python train.py --hidden_size=448 --num_key_value_heads=7 --positions="learned" --qk_norm=false --bias="all" --init_std_qkv=0.0197 --init_std_o=0.00402 --init_std_up=0.0197 --init_std_down=0.00402 --decay_shape="sqrt" --max_steps=10569 --dataset="wikipedia_en"
MLP neurons of a small language model. Each row is named by its layer, matrix (up: input weights) and neuron, and shows model dimensions 16-207. Each number is 128 + 24 x the weight over its row's rms, rounded and kept within 0 to 255. Numbers have three digits each.
After each neuron's rows, "fires in" lists the words (lower case) most often at its 100 highest values on Wikipedia text that the model never trained on.

L5.up45:082142107161156109092110089102103093170140081141154123161143142114123141139137102129109093140119105111098110135157141146130145117171110127102086104077122132124092144082103136098104155141152167142105113122109134097154123148151144117150138130151182145123096102090128153065097161156146114159098135132124099169128135113138154136134071123159150132101132081126128145129115125167121108134118110099120125136069131115135131126074045099144133072149115135118136107117122119064155091120102127128120150184131125138114130145154135103127125153110160136166187110095121129143168136157123097146
fires in: "and", "the", "its", "his", "their"

L3.up1341:110136136139113210057140133150077129138121148095131148120173145141116140138130143178107101110142122108126114132142156141126156138153097138127108141059128108095162120146154140093118084170116140147127154131098185117094107122117141106127126152113114094086187104141112126111129093140129133138154116145123166088149132100106099144148117124095142145162129125108125137098139136164135089152134136073118088163117157111127100154122075114158116120119156171118147137138124078143152183130101092103126121142136145119097127124160132134129154115144087154121088118136137102130159106141166143123
fires in: "like", "as", "than", "one", "example", "neither"

L2.up199:123149100128116159173115127123146120133131133144159102110141133118091117189133151131144092159149119086146063138152125110113114110125075166155092121155174146140140090115101126138108131134126076093167128118134160151086108141156109124154142127178107130124150135139136126119097053147105098079137125143153136110144097160147103136143132125124129143157111125147131146160133124108173102136162085148124129125115124138148130138117108128164128130083137118097118100107199129117134121129099129116126128138128115133158150136121152127148142151083089151151133090139110114129121103136084097089
fires in: "from", "the", "next", "parent", "into", "first"

L4.up1095:112151165112099126123138127148098104133101168107158131103141153148129139150133136137103145093158143077107120140156128113170114061121095135098122166116116084166115143143133104116172109128108146113126082169099116141131119139177115114175106146137136116160161110110108137132132094164134062077115130109125138071123152153118142102162137102160119153122107172129107165154117051076127120130110092122191132128081140110143151125136126141138169104182088113141131138124122112091098092120146128153127125149135148146096126119087120170098132157146067129147136079126099110131105143088126124142
fires in: "of", "from", "with", "by", "to", "city"

L2.up204:167147116132168133171111107157102143139094153148116167135137131158162104108139168099092108114151158129124136136109137144156129104164122131174168122104134124161126093181129101101105105086137091107108126148111120145142140174126105156100084149123110106136131145079121140117104145113106097126139138135117096097095124104118124077168140147150120096202117143084111110173144113137103098091140117141112122140129139139147121123102123121107150127141167161154142143080113111103130100127140120122131136109149100170143141127142130124132176133098137100137113138096164147119098120154154134103
fires in: "years", "time", "year"

L4.up807:096149138096164119108127093144119113133100190146083153136131116121127147154136143180115115119136110128139096100077165105136127095114109140115131107127118159049101141137146130115191147127164101120135118087157114136126135153146175117154121132117137137117143109137139137126105096153162107102138136140113124107101174137099139140118128128088132109145161118107127124091115144153172123099137100136096119159125132138144126126146083134146131096136137107118114101141105142148086123113140094123081121085153142118141135115137112129118120154114124202122139142156121171094180138120109160116
fires in: "to", "out", "off", "down"

L2.up1335:145155111146156178136100114127130129140109132138127120109134158093138153100136110117139141149118108120162148154115138103134129204136142118095137142130144172137101147171111134120158040085128105132119140118110090066151111158128177119072145118147157116137151114138075145097132110161121152084110118156125162069093122172089135136131128121106118126089141106123136103149136107133161134125071121133087168095121128182085154133155148145119118058156151144125130139094143140095123130140130119097149100130143107085132138144166098128092149142118115147099122139133115130107151139139102091164
fires in: "to", "as", "from", "with"

L2.up746:101155149087088148158127153121105114183116153117141110138140113114114134123188122095087177135109098147106116138108109155136108136156128105096147136093162114124118068099091125088062126119127137127132132141118146204131173101088153137106109134144128139119131159132087126139170139133102116074146110156111134131096176096111119123148096139126142161108104139155121120116145130161122114067111059166107115087120076155109146129114116154134116068144155154143119092088131113099110127172151118106120115120101110128087142104164087123126163142157123143122125120095135116153163142117125146154
fires in: "october", "season", "april", "january", "september", "episode"

L8.up744:138130123135139139153148158129138140139161101090116134088122129080076162108122136075147134129137116144142149135121076144111147104151118133159170159150122084138086118134161149135153154117139103041135130070122136159151166126082133152114135147149108113129154113132131131132135155144106112134093119123118133129068084130158147098134123158133151142131146094100116166190142128131118096124092144097144156123127119102153180116098113118163119108145110140171158139121133119054133146174100076077122112162153096135129140116114134130190154118148097135130093119137086108121172098153139139120
fires in: "to", "would", "could", "can"

L2.up300:125119138158154130112115153133121130127126128121148170106177125118140158160125130160161120118121209126141135125135120113106156137109145139147136149144168075153156165106107131134134100134103123121120100135108145098116132147141131114102129147111204153131110135123122139082150160129156124173139138162123136154122137123142108125127102115142116135173037154131185135076122127126156100101111166136118111139109127133158099136146129094118111169091112124137119141127099082120158109115107135154113138101120120130108162123094129116123112144129093166105141152162142105131089135117111166113
fires in: "such", "so", "this", "that", "same"

L2.up1193:129148108113141161137155132146125130106102132132147133111124142164128119168145122098131126081118130133140119132109135116126086130113140116137113131130098102113121144118139101101166105149063127161117138125148129105081110129111137097070131153150175115168122099108124119104162178088135169144157091155118146134103164156123133101151100113096149099084118165150121167122117128164148128125092124160176172124059159146145135105115121129112110165165127069081136144139132113140102145076133132185086115142104128135116148100132112092137147139125110151102113152117111137113128122082125165086
fires in: "no", "much", "any", "some", "neither"

L5.up1320:121106174162137145145103141106117140126091166112113158109155112154137138138137180135158120100145131147041142136140124158160134114104097138149138131164109128134148131114093122126118039120179158116101132133115107158101150144148112125121105138125131085116111145158095135122144134176141128152082132132116090156106155128183100142092110121142149119133117121111155127161164088126122110149114075129141124125108109103167154111116114141107154113150113126162146123156170111155146126129117137151097115117164123082152151110153120130157104112104107145183148136171124100063171149158132094124
fires in: "a", "africell"

L2.up167:124121138143133120138121115115104104137143127115090141171139143102106159108112162036118125146166122161102113146105127104139162073125082129123136163096129142111129118123085172127088060122152105113142163172140114154119139135150116129143120134153144119152147117114118113122122143145107167046178136128145164125131126147131138120105134114148116114085137117141138110118158122074096154147128090175158148119152101156128165182134126124130125105159147135127143113150122136145144151142106136141140168106106133144106121131148084140123108145116117169122135143130120123132133107083192112124
fires in: "november", "february", "october", "march", "may", "january"

L2.up642:131123168133114104130112124118137164137132122163157152125087119141119142118159111162113117152101138116149098124100132126135080115176105122121151117115164124136146108130094105121155146114089137141093148131137137102090156112138141065101114133131149123148140090145121150131109147129145143125131116127145156105136129078117093103153123103164123105125145104120102123150127143138121147144154148075101141139071151077116150124170136099170152115141172096169124130125157121158110155137089147140095106139093126131141153108108135111101137156169154129159133108125170168086129100146150116116
fires in: "of", "end", "direction"

L5.up1273:156105092125146113100130097118083095132104141076133106109117172153127152092108129122168128148101131095128119120137059125093115119164161124095150124121119114102057154131113101117117166129123136135132132087135124130113139149089141137105127108141173100130124128102157137103136159122124155112125137140110103135160111107131157134127125122144138134078171135122104142177135129159119133171138090081113129129084178125136142122134120132131096108101164119118133097140092143165066126145166150143169106128146122123119095107118131134091162143139131167197126133112119134144162097119106136135
fires in: "s", "ve", "with", "his", "its", "their"

L4.up19:119147085108142118154127123122111095107129101143127101110150123134112089175149096098113103168137129144141073127128102112138141124145098126110137163121123141122102126111133109146148119117092133146151142110104158189109151172128133079156143134134145155130117116108184151178079142116107090103137123179115145101117151133160105104119183163155092104099131138149134132136144087122126146118150117130166156131130136102114133153099131142123149081127064185107133147119114108112146100140105126106132133152128141118136141080103095127146148132122167108096141149116086126115204142115147137111
fires in: "of", "as", "on", "from", "at", "and"

L3.up25:151138087180082138090095099145128131145103069115147079137133145154133123128113106154154129127144113147090100150106161113145119124127132132156134095103107130132077127123116154101156124132106138121111119155126109144143144122109136150145058124130135118116117101118125085125096110151106149116097111112117072121093114138095111151124166156148127105159149094126137150112120131166145147128079116164163141126132152149119131136173100083177143155139106113144129173132096109156081122135182121088054139148128153115094157165144110141128133085121149101144090121136145116172114117143032135120
fires in: "of", "to", "you", "league", "from", "spl"

L8.up1201:134120150117121134122133130110114145135103135117119136093118114135128124148101041134071098098069151103062100084129090137107123128130095140155137113143151142168127095102116090113140130119125116096104134125144139174127132164117088102110131131110171087119114111099126104138122167131148127136104170151111097096154100081154152090102183117128130143115132121147058136123173114133115110136153105144124151097102127104098178137117074135111191062171147094126113144150165132136139126110122100105108100128115129124138142120112107088131110136127136136123103127132152152129153114141172102119
fires in: "the", "a", "in"

L2.up920:115114136091096165102106132097130146158105122154144112131148129119148176096118112114149069133141145170141185137114123128112165128127103134091132100149144090140129145181125148143115162086155104116141149094116144123159129101115125104114122129132130139124157136149097129101171146194129089148117133168123122143142153102131135081114127111110161183114126118128123171133100132149141085163109166134117079120128133133174188156160153141119138095182166122182130130149144083124115189117134117144122169149120133142148105144113100138136120142153094111168114170125086132133135138100139112134
fires in: "would", "could", "can", "may", "did", "will"

L8.up527:111149105151118104111119136098136089134111156123131131148140143107138127139133116147133098126150120062124127111064130110084121093097118137146120107130099096147154128167164094119178167099130126097151132159122116113082151130118140142111176137199118137130157107130145138086084127120159154136151104167098131123146146134116119152124173118135155151149107152129152096161148114144130087140129149145094158160106086136120124152162124119117094125154172105126081145139166155098083130112146135134171125126117148161147148126130087117125125123135178118123137144096149158075065115071171098127
fires in: "such", "known", "decided", "rather", "of", "reported"

L5.up1107:101137125105133180138104131141093117113128112145125132102100144129139110149119099109130126148140123103102132150118126121096146132168063137103137126120167133118125182137119131154138171148097121110128076122126143087131119128095122130145107119152139164116091097117181156153097148110168114095132098160118139067130114097119066119164105139134159129109153110138093104129139150127100124135120111128138137138087141084178154121117142156150151057137153148142109138120128105136123139139124145136111163141119129115131155139126120168148139109133110136120090116157138092154107134100145133132
fires in: "the", "common", "s", "of"

L3.up1217:123145119109116118138104156212125141128145126143098111097119137144088079148199126110131141134106153152094140105153136116187133125184130160131168139131116151157097127087084113123149162100138139137092092109146121155126112104126111136116153131078141139080128119134125124126135136105112129090172135106145059121123144130113113135110112131128099103119137161134151101094118121147105175170118130125155126168092137136140110068130124182117109135154177099136138097159120170109113141117139113142161121124107116133138103118087153152161116175094162122076146118115115141149141119096138109124
fires in: "in", "following", "after", "by", "from", "on"

L5.up461:142128117124132215107133083148111135131135150085160141105133155133110099123149135137133098124131157129105136122138119112119113126107134158156121159141144133132120141126122139130115118145168120145124099151149092169118154109137157128144130118144127130098130126114130133115095155135166141107134138123121139133146117083096105115124130147133160147154085118161101145104074165196160164155104112132144143136099166104166132127144136169135074124127142122156111102132160046153133162141129101118136111102120108146146098117110106112151153131112119155098115137133142158141150141135107152147
fires in: "for", "on", "at", "in", "as", "with"

L5.up669:119153116132088125079152081130134159128115152104168144120160124113111072115117134154103168113112109117152116127144125143142099107096135141151140102149095174084107146119143128127161143124116164128094095119124149112152144131173188136113145096141100114148166124141149089085156114149104133123117104173141148120102124170141095105148119097107143123128138096131142141139170097137139127149132146122173075093124136197133147138133156098102145123168091145094148128166115119113114145147175128145110131126130153104170128110127110139144125073156124172163148130137154139126085141119125108159
fires in: "of", "in", "to", "from", "with"

L2.up1331:147116128105135135166133126132120138112120118080153153100163135109089131118115092170110089120112147102079103117113120115119158079118099154123154113126102158142126095126149104164097133124068153128155115100098194132108151182089146146120089119111123116130153104101152149139124081111118121148125137152124110117116141120137131122172143167158126160131121167146145098135137120094161148131165113103141115118163119137099105149109131141108129063173168084169128148146153185125156141155127123167024108165162127162142133105137114117139144100149124173134084110160123130154111151134100118095
fires in: "the"

L2.up859:123149128119111140114150156079111076093135110168137107126168159151132154103129122136140149166094122110109079132110135131114119139106116131123077137105173111157132121136164119071158123123147136132122138147113089142125108078068135105121147127132147147147178124098141149091113170114157153129081127141111106114132120138120114150108101064125090119153127126144094113135105128147157092140073147141168136133122108155145141116128131100131145172132149088129122143107120103099146138162081105198114129125119138125199134108136114162138116144125139075123110151109108157129106078121133178117
fires in: "such", "known"

L3.up506:158139159101131094113121126130130134151151157140116149119149130153159100148147141097138118108126114100138127102146138136136103126131099158095127120092129116141120161133148158102198128181127094154120127099142135085167157133125131110138101132095125120135128120172116160125126108141114086127135123067141075129142126146110135117094121140158126134114101130126113117110152112131140168110092173072172091171123113140132162112125134138116127121157134166105150122160123094089120101092112147126110112116142138130151163159125174155113108140137131115123114154100111143113085167118170145135
fires in: "in", "on", "to", "a", "from"

L3.up117:143112079090181182165132124151108143137105089162137141114120150098104097163156144083126112116115136095135136131141112107091129179159127145078143147094118102139104091160156091133116137130162111103121092146163100170132113121131088134114119105107153122116137122067136152137120113142129104118118127102122118153151178171114069081107119135103134138117135146126129137129144073156140103111135112132143129115124160157123132165141133160150178118114126146147121107118142132115118114093094166152156126169092105119112144123092117161104125166119133159146122103120164093091130103109152138124
fires in: "to", "into", "from", "with", "by"

L3.up127:116114145115101135139124160127131103163150119146124148160119108109105085166164101140121116156111111073124104136095155115125130097145100113133127140116112133149087082141123114146074093137091098124140143153132139177190147142180138148121132106141143110135165122113140125108115140138107084084145110077105142145125160157117144117114105073123127131121107162125104122176156067113157119131089124131164127159148129098152130113157111112131128109128139174157106142133153109114122140157161120130153106105136113103127103119111125164166106151060164134128108149143126154090129140129111122098
fires in: "up", "out", "off", "in", "on", "18"

L3.up1268:137144155136157123127111128154109074133083158103132138106149147138110123140137128156128128118088154130094136118156100131147124085115096113107100085139124124180124098100100134104094139092116148147136124139129125134092155144126111122159149129150140092083111152140088150165113116117158157155119132140130134194097108122133142128138123103128131136129125070109132140166181116127102174109116141131107130120106142059173140156215144131135118101151163147114176088147137042140095117163119124115134135156137142093110118110131100125105126162130151118081088122119119139127179100134084139136
fires in: "a", "an"

L2.up1321:113133085132135134062129133087125115155111122139149147163118121112103165142091123130099134141120130148132121134131097126124136142111146114145138150153155077163091110144101162150083113122128092103145144104132119188130152126100139085114148139149127179162113145140155091143120098152148133144154132169115093139123126086100050141144099100174121129151146127144136148146145150156107134140110109139149121104127122119141163142157135073119110119141108176120118147142142113098045125136076116116143136147166107110140103130107147122124138139166104103137096117145112145128106126087122153123
fires in: "he", "they", "would", "does", "did"

L3.up730:126132108130169135088146129120109148122149139109132146123157133122120157116119129110104116120132102132131107136119134091125105169115132140146104090127139126072097105103144098125137114131110132140144149102125108115167150140144148116145158115155104133142172125159111113141143125159122092124141131066143141121112156142138151067086140116076111120140102091140089167112182133145198120131121160095108122124123127075086154121162131111153106123109116156160141109110145132108101149102156141097145124159138107115085101124145101091130172125135151099134085147181092137094178140141090139089
fires in: "on", "out", "off", "for", "to"

L2.up1044:123088123093138149096150123066089136134149192114122135147123118087100129094114125150143121116135145166127101099134110121146166114123090139116116117142074142117202112164155133118160140152187118106152137145114125120123139152125127110154138157138129132095129127112079134131145157120118127126135131121130127130102074124082128138116114121134120117174098129124168111147104122149118102144101148126143116135125143169114097115115128092142114109157131174108121082112095071114170082117119124086113114147137140121138131124174117134092138137102115125120151118188150119086085104137084113152
fires in: "as", "example", "version", "who", "what"

L5.up868:094113116130093130084134121166100133139113127100143118117123148104125078129155169099100129129169175141149102120121136133122134070174168149149145112138126134159144104123112126143116135121119125135116087111155148123116121173157130077093170127080135102146109128141133112098150074138095146128107111144159138149146129159136136088146083114134159126136136141116129167143113170107131136114124086116103119146124165169115147093100136158133146143150169154072131124108157056142131212112158107146130095129155117118126157147156140131135124093158131162160127121105079140110128120153162130102
fires in: "to", "of", "for", "in"

L2.up927:135118087117117143155119129101158178122143092076111145118147096107096142169160137142126166140117142125113090143119119111129149155128115147114111119136128131087151157089160107130167105106131117124157142086124119157144152117141107141138083133082110151101100114130108131106157102120097162106127119164150100127159142112114104086142096137136124107108129132113147098087144128098185098106134147132137142126073161123115137085153117075143092108145112149099120105132124127147057150108124170121119102148133111075110104119149139132122126159068124085114139125191069122178122123140128137126
fires in: "democratic", "party", "liberal", "republican", "single", "candidate"

L4.up490:106157122137060100119158148150149141143130138092163164111135144072110140129109100099125150129117124127126130086116125170109104141124110169131146095114123105100089130132116087112155109066096167101115139098127114116154177159140142117087100114115132124096084126129122153095114117154126162149123149110111135133124132155150147122146071120141118134125113120115151163175124118104109116166124121116126204157147127149153129133166127077144152119181162129071135155105123116108137121123139110133113138130161124146149100090139151122131133128118130119115114114082201097116115152109101144132
fires in: "of", "for", "to", "on"

L2.up441:112127137124148122177111104101112110150117139139114142151147117062141134189097126140114134136101104113118085116152134123110158126170132140145126179162099166136114158108122182134158099101063105090133114150121152114146174149112110166130125121120117137120130135136123122126135127128135113109148126107146093097144134071143157135161177141092135113176163120101113104124127120149138098110102132139111136132122159136133128126146103099171096095130142135116132148104125143156128149116146111187146149134137124112108153119122129122146134172112120099112095120162083133161145124137140147130
fires in: "party", "left", "sdp", "democratic"

L3.up270:147114123112131118139120079136121118102146075126132097191124143136095123149123135130151130119112113143150083120136129097173141140118132116170122103117132134096105124127156126143138121120163137136106122125127122126129134106115108165129111118115094113107126126167158106103152120123165120171123118084166100118116085084133165135123095129126107157165113114111116149158085120149135100148120139135143139145132140139136119127137159125145090099144080148152147118148132083146137131128179133097145134161148176190136107082148133115095151111113167103124137105161201141102129157167101091136
fires in: "film", "of", "it", "name", "from", "song"

L3.up138:119133163171116144144130111127123140149116135162139154149143140152125136116138093155134100131138121109099121117127123111149151089098113138174136154121144081121107167108138088130120076092144144124112124141175179142134169145158151113100160096118119147111126170151124153112133109098134158139112120098150144132126174094142120128111091119152127151172143155108097123113120059120105128109163124127135163172132124107103136095167139149134099145184187141144144144156137124106133133148165118113148105061112141121143126153129130155120121127113153155135106098125143132148200162088120086176
fires in: "s", "a", "as", "for", "t", "its"

L3.up132:098058088116107142161162102147144131144139093108152141093114155159107091150112123125132126122152089159123120179106122088131163137119151118086158128124125129157157140139122140112177099165135122130134138159174153160098134098115187115146136149114118102105132138107096115114144133154100131084162123118136151180151153139137135112142114127167123100108160116157114136101143132142121120139135108164122117092128107136125113101170126181104121093208137117155140117146136093157131149107107131118128121125106139144112151092085134141154137125215170124109085109081136108133105098138101119110
fires in: "to", "for", "of", "on", "as"

L2.up409:140126147140110131130153141119096118174119159120109141122105113114135104136138091050199099091162153178121132141088094115111162144154117116124105116125138135157151118165112146126120139116126128119100091173136125136106113117170118149131114100143120123086149112150142146081094148100109107136136102143169119165132120127095125137130146144127112133138127160123126140170141192135122156154089141114114129151091176133123141173110123127102092157121149112124102113094116132183125144123100095136127177145111099143094138144122097131096177150085150140123127063077111111111161077138120113173
fires in: "born", "brother", "name", "village", "rokkor", "son"

L2.up576:122108142127151154130095149073119132111097154092154126126123110138114128138097152130070102126141179163100135133139123131117087107116158134095169118126123123099100164129104103136127159128094129144163131110144143141087148127102141115138131123131140111158125104150115171141084141102131113135124144101154105091142130088154129147122173139148085108144112138148124164091166129182133095125137117117138146133127110073135098154119110132132145123124089137140081131152128140116135155147116100151141128084123137132094073121089082153106169041112106107131080139122100143120151119146100146106
fires in: "at", "athanas", "reached"

L3.up963:129082107103134208109109121162144124135148124062121143099122130129125120146112057123118117161122130171142131127110097112147075133149141125135122095137129165089147145129162181119149090129133097145144131093133136125130116166117126120079137126127104150113129092119091143098103127133112118060119120090103129120160101190118128126138160167178152118121147104141069115120072120177139153152119134089103158135125120129117148133082124150156082145135132112145177125159118073124139138124105120089163126160113106131123166170106148134148148138153113123136146097161096146091140125142081116133
fires in: "to", "with", "in", "for", "at", "on"

L4.up3:113093149115166158113127156164101102128103149124135146127164137150168142150115101075134086135091153097058114123098140176094128091164113164098156089143108133171101133095107126168137108146077130124138122106102108138103138122108130128126149117141123121089124154103126103121120113107154139158106104146133118112125138105135101131136119163181167134066085111123123120156136142109128138126169138140098122133121060102130143141154118113126133104166146129151151159125163157136137204143128101136105110158134131127149146114176120122136102121137163127102105109144157074165137176072136152116
fires in: "the"

L3.up287:104134120139121159139130161116154147137082140134141141114147127109108142145168091177114100128149139164166177125115116142110087116158089138143166096142157132147145146142131130097131146103059135114115105150142124177134200150135145136122113096125135159164141119084128153111098124132156121116129127116159134187119099144113139107112122132095127140128162156147096130128163146114139136117089120105171147166092137107148135144137133151105149158106125154077146150161106097127117127133128120172135167123128109130113130136119150075109147163116164164152123113140116111158139080136119133087
fires in: "no", "not", "never", "whether", "neither"

L4.up150:065157105139162117133163200114125160135139094169137176144113181151121066160139158114146107144125158130106124143094074107124172142118148134151154146171131100112128140122138103141159062120085090109160115132121129095109134119136133122130112137095097098138150097115115144109141151108106129102109168108189141123140168129081135116111154087141106115105107108171110089134135135112129100126111116108171123139111121140133105112132158172102131118118148101140072145114123093078127129121145124151118114138135101114115149142170118179095136110106100125127107157175140137149113154122151141146
fires in: "this", "same", "there", "that", "these", "kitengela"

L3.up1296:153137144121108131088099161110163060170125141157149123153140138125146142104142105106120129108151124123159124112113106138138125119098124102125171112140163110135112096119100168112152137146128155125089133102062115117135143147118121136130146145148152129120162130106125170078122156190152137169111123156138134132126147100144152173122121119163147136135125083133124153143148115137074135173144128153113125103114132088127159126103125140141149137213128139123105129126154127170110151128111116128103131139112119144155146128132075130100164161090120147104111133172146151079126123127076131140
fires in: "of", "that", "such", "for", "can"

L3.up333:119130173092152134109082113134145123094096135115106117121137133155137113206129123134162111141106132114122070129157132109122153137146128151100142132120157073153132137134093126110144139146140125137118151104139155138145159156073113115131117128137114114135114106196137146103088110109145128128129104134137129133119154096143100098152165168133118134098145145155134126136170139140144130148123140150121141142109088078148124138123113128137113166105089105114123125138093145157096106147153089113118122085085126124147147112124128120071139130126140093142132092087106134165123150085106109101
fires in: "at", "athanas", "al"

L5.up239:093152168145122133113141089118139078103136091117136095136125130111106129131172119178121103169114136160139143129124113142117124099120126133098157086166154098157091183117138101116142146124124157140112120092143132143114187150108091126093114125069125135132110090126120150106149143140137107084119112150158172091132151115087145121124147107106143105131128134098088171139097104160127115142154138139129137101133108117127131105132139130165135142174168135192095105152193073132096166106151126134162156110096093136137164157140121154154163154174158167111091149172090159151140141091142110072
fires in: "of", "by", "with", "were", "among", "t"

L3.up137:150124094127083183096136166150105107153144110132136132127151168134133122176131086148129177087120139147135099144137152120133115148146148121112147113101141122141125129145058096136097112141119172141132118102112135117092126109081121177150165135094121171142138133150118137079141115163175160081125145124117150106110126106115112128153113115113134112094163105133151142154138155117133164166137114200107125130126124115139102108116125177078126101182117115130129109109130108157154119157112094135101142117125120138136138096191120123087123116111139146121139172146150149096145137111129070119
fires in: "for", "from", "in", "of", "its"

L4.up102:120138190096140095119064143133137053145106119117123122067137124178163093144128163120131145111133113097157122113168149138163086141103135124099133083164166110141098118137113118093174107097101130109139085120144196146135111143095104098117137142116125152110138096161135137140167129193108126111127117134104127146163144116160155116139161128136135151116119078168151127166126117160123137146110133105124174117073124101153165135145132122130151114143107119144129112149126139116146148157134118136107178123126151120158090105111132104131142137110155173107131121124143123153120164133127126082
fires in: "at", "on", "of"

L3.up844:075144185144144151123128100109087119120111137166153119142118140122102121122080110102129145105071101174132123108110151158142132181139110144095113132095161071123152124095139114120139073159146116118132127154108178117124092110167140103128136108077134088151168138151178132070088145144164173110121128131113110117135128069141086109145121148111147133135149126157141129116139121128135139106099072122144123119104077100103114106089155134159109135151117084116120158108148114158128157173148123143090128088135135106142156158117120148180113118141102131087121051117155124118114117113174159096
fires in: "as", "former", "including", "common"

L2.up342:102142126129110105139175118104115085122101125138104125129121177099117124127119108085138148099152104111140138138118129111110197082127154132136102139114158106154171138150150094109101121135134119108162128100131122114158143093168152139123087131130158151134132137102122140085117119149106130098116151174122079137081174119086155088143091140131181108101067126124125115098130079162113105152144156105096126123122108156134134122091118090134095086120189113142156134110135131122124191081131118078127145133145123176113114171108118163116152159078138132122150123126156108117114145159123096149
fires in: "brother", "wife", "son", "children", "child", "family"

L4.up450:135119164113129136092166124116087080165143124120080126090119136129100106103126103140153110115162152131148116149127108119151099088086110106131149142132161117201166141113137140123088178099090096132151096104130075127109171156123147079128151141120143103112141147158119199117093152132115163167110174118117129062096135118081125143125081123119146128107147112084082099109120129142123147092132076108151136143117121109121113080080115169163135123147143151137128130129136111153112120146163126142119178114073162137078068133163141111125117141139140137085147119159078130132143139145113137119
fires in: "has", "is", "have", "are"

L2.up166:141095154104131126149091131154106144139108163101132147167154126142111123116178115147162087147116161128120128143070123141127139115167117125137107119143160121138143140121112161138155111097103147114103095127132132132119129134109145139142081136174134107150140136173123138104136092129117152158124140107140131097110160098085133124150128093146114115171109124099112145157108125172125092142131137081172144113157128176107123112101156150137166152169121134166086121150100182117148121134150151154126170121122112147143167150155112132105160110114084125132101145132100141102145140114136161137
fires in: "later", "war", "time", "year"

L5.up1247:102123165140147213138107134088130117146085117172145138153118145163134117134111131107178141137087096144106141103109126158156134146138060133101150144093127129098157117152128152153131132147152153104133146088111123115168134147107096132143137134105162174124123115162147138106137093168088131115172093135140099097143075114114139105178104101117120139140102123141106149080116134114093133143129156153173150192141144118115136117067102129191126127162123135144115162147097094153148119129151132102149130099119129119136152149107117138136106111176110167142114110084142123143115114112152133139
fires in: "a", "an", "part", "american", "to"

L8.up1143:119123123112146168127099143140124128125151101110134147144177129173119117140111119165136067154108132136047082100122143148119151128163146133106167155140188132111134111104100118102112088126139110142132139141137111129141102140134184116123085152093142117129155104121185112115140125128164126123102161154148121119115112158123102118123117120144122091091059113134097126126095064137129108134148099135117114142134139120153127114131200109121123117166130080097130163115189107124113122135102111133057116179133146114120149112143126115151149091145108135108137070151101130092129106144144149138
fires in: "in", "the", "this", "that", "same", "following"

L8.up226:091133137164161143128123117140112167084107202141106129113152139112087136141125105101145125164103170065130122152130128132147119136134119143149106104130112127110172116141095111164087101112091130104112148110125139091113143130105132138135153119144088118116150131106116179137159109114124122144134121190122155128153150167116149164161164095135111168151142151131131098098159179120096110135143107159154101096126134127121152140108147169149104130178127127116155151167130098107121139147144156135119126117129116097088105085152100098138135129104127106154109094136129106128157139092090122103
fires in: "of", "among", "1", "part", "each", "particularly"

L3.up1323:078085119113127104135093138193157078119142114200148107133159145120157131131130129084126119139131158099102122131131109142202154085129141103149104150146159128142146167127126129147119117123101087108132131134148135125160120121150111164140076125111108136150088114117133146112134125137125123163129143112145103156144133105114143137148095100143108155154118150110166137126106129122160136120121141172111137126101148131121125117149161086173148137149152119164086136166142147116103134110120150145157130076126116139139130156126097111111148113116119108110069097064112105151149154108124141098
fires in: "that", "this", "war", "time", "age", "of"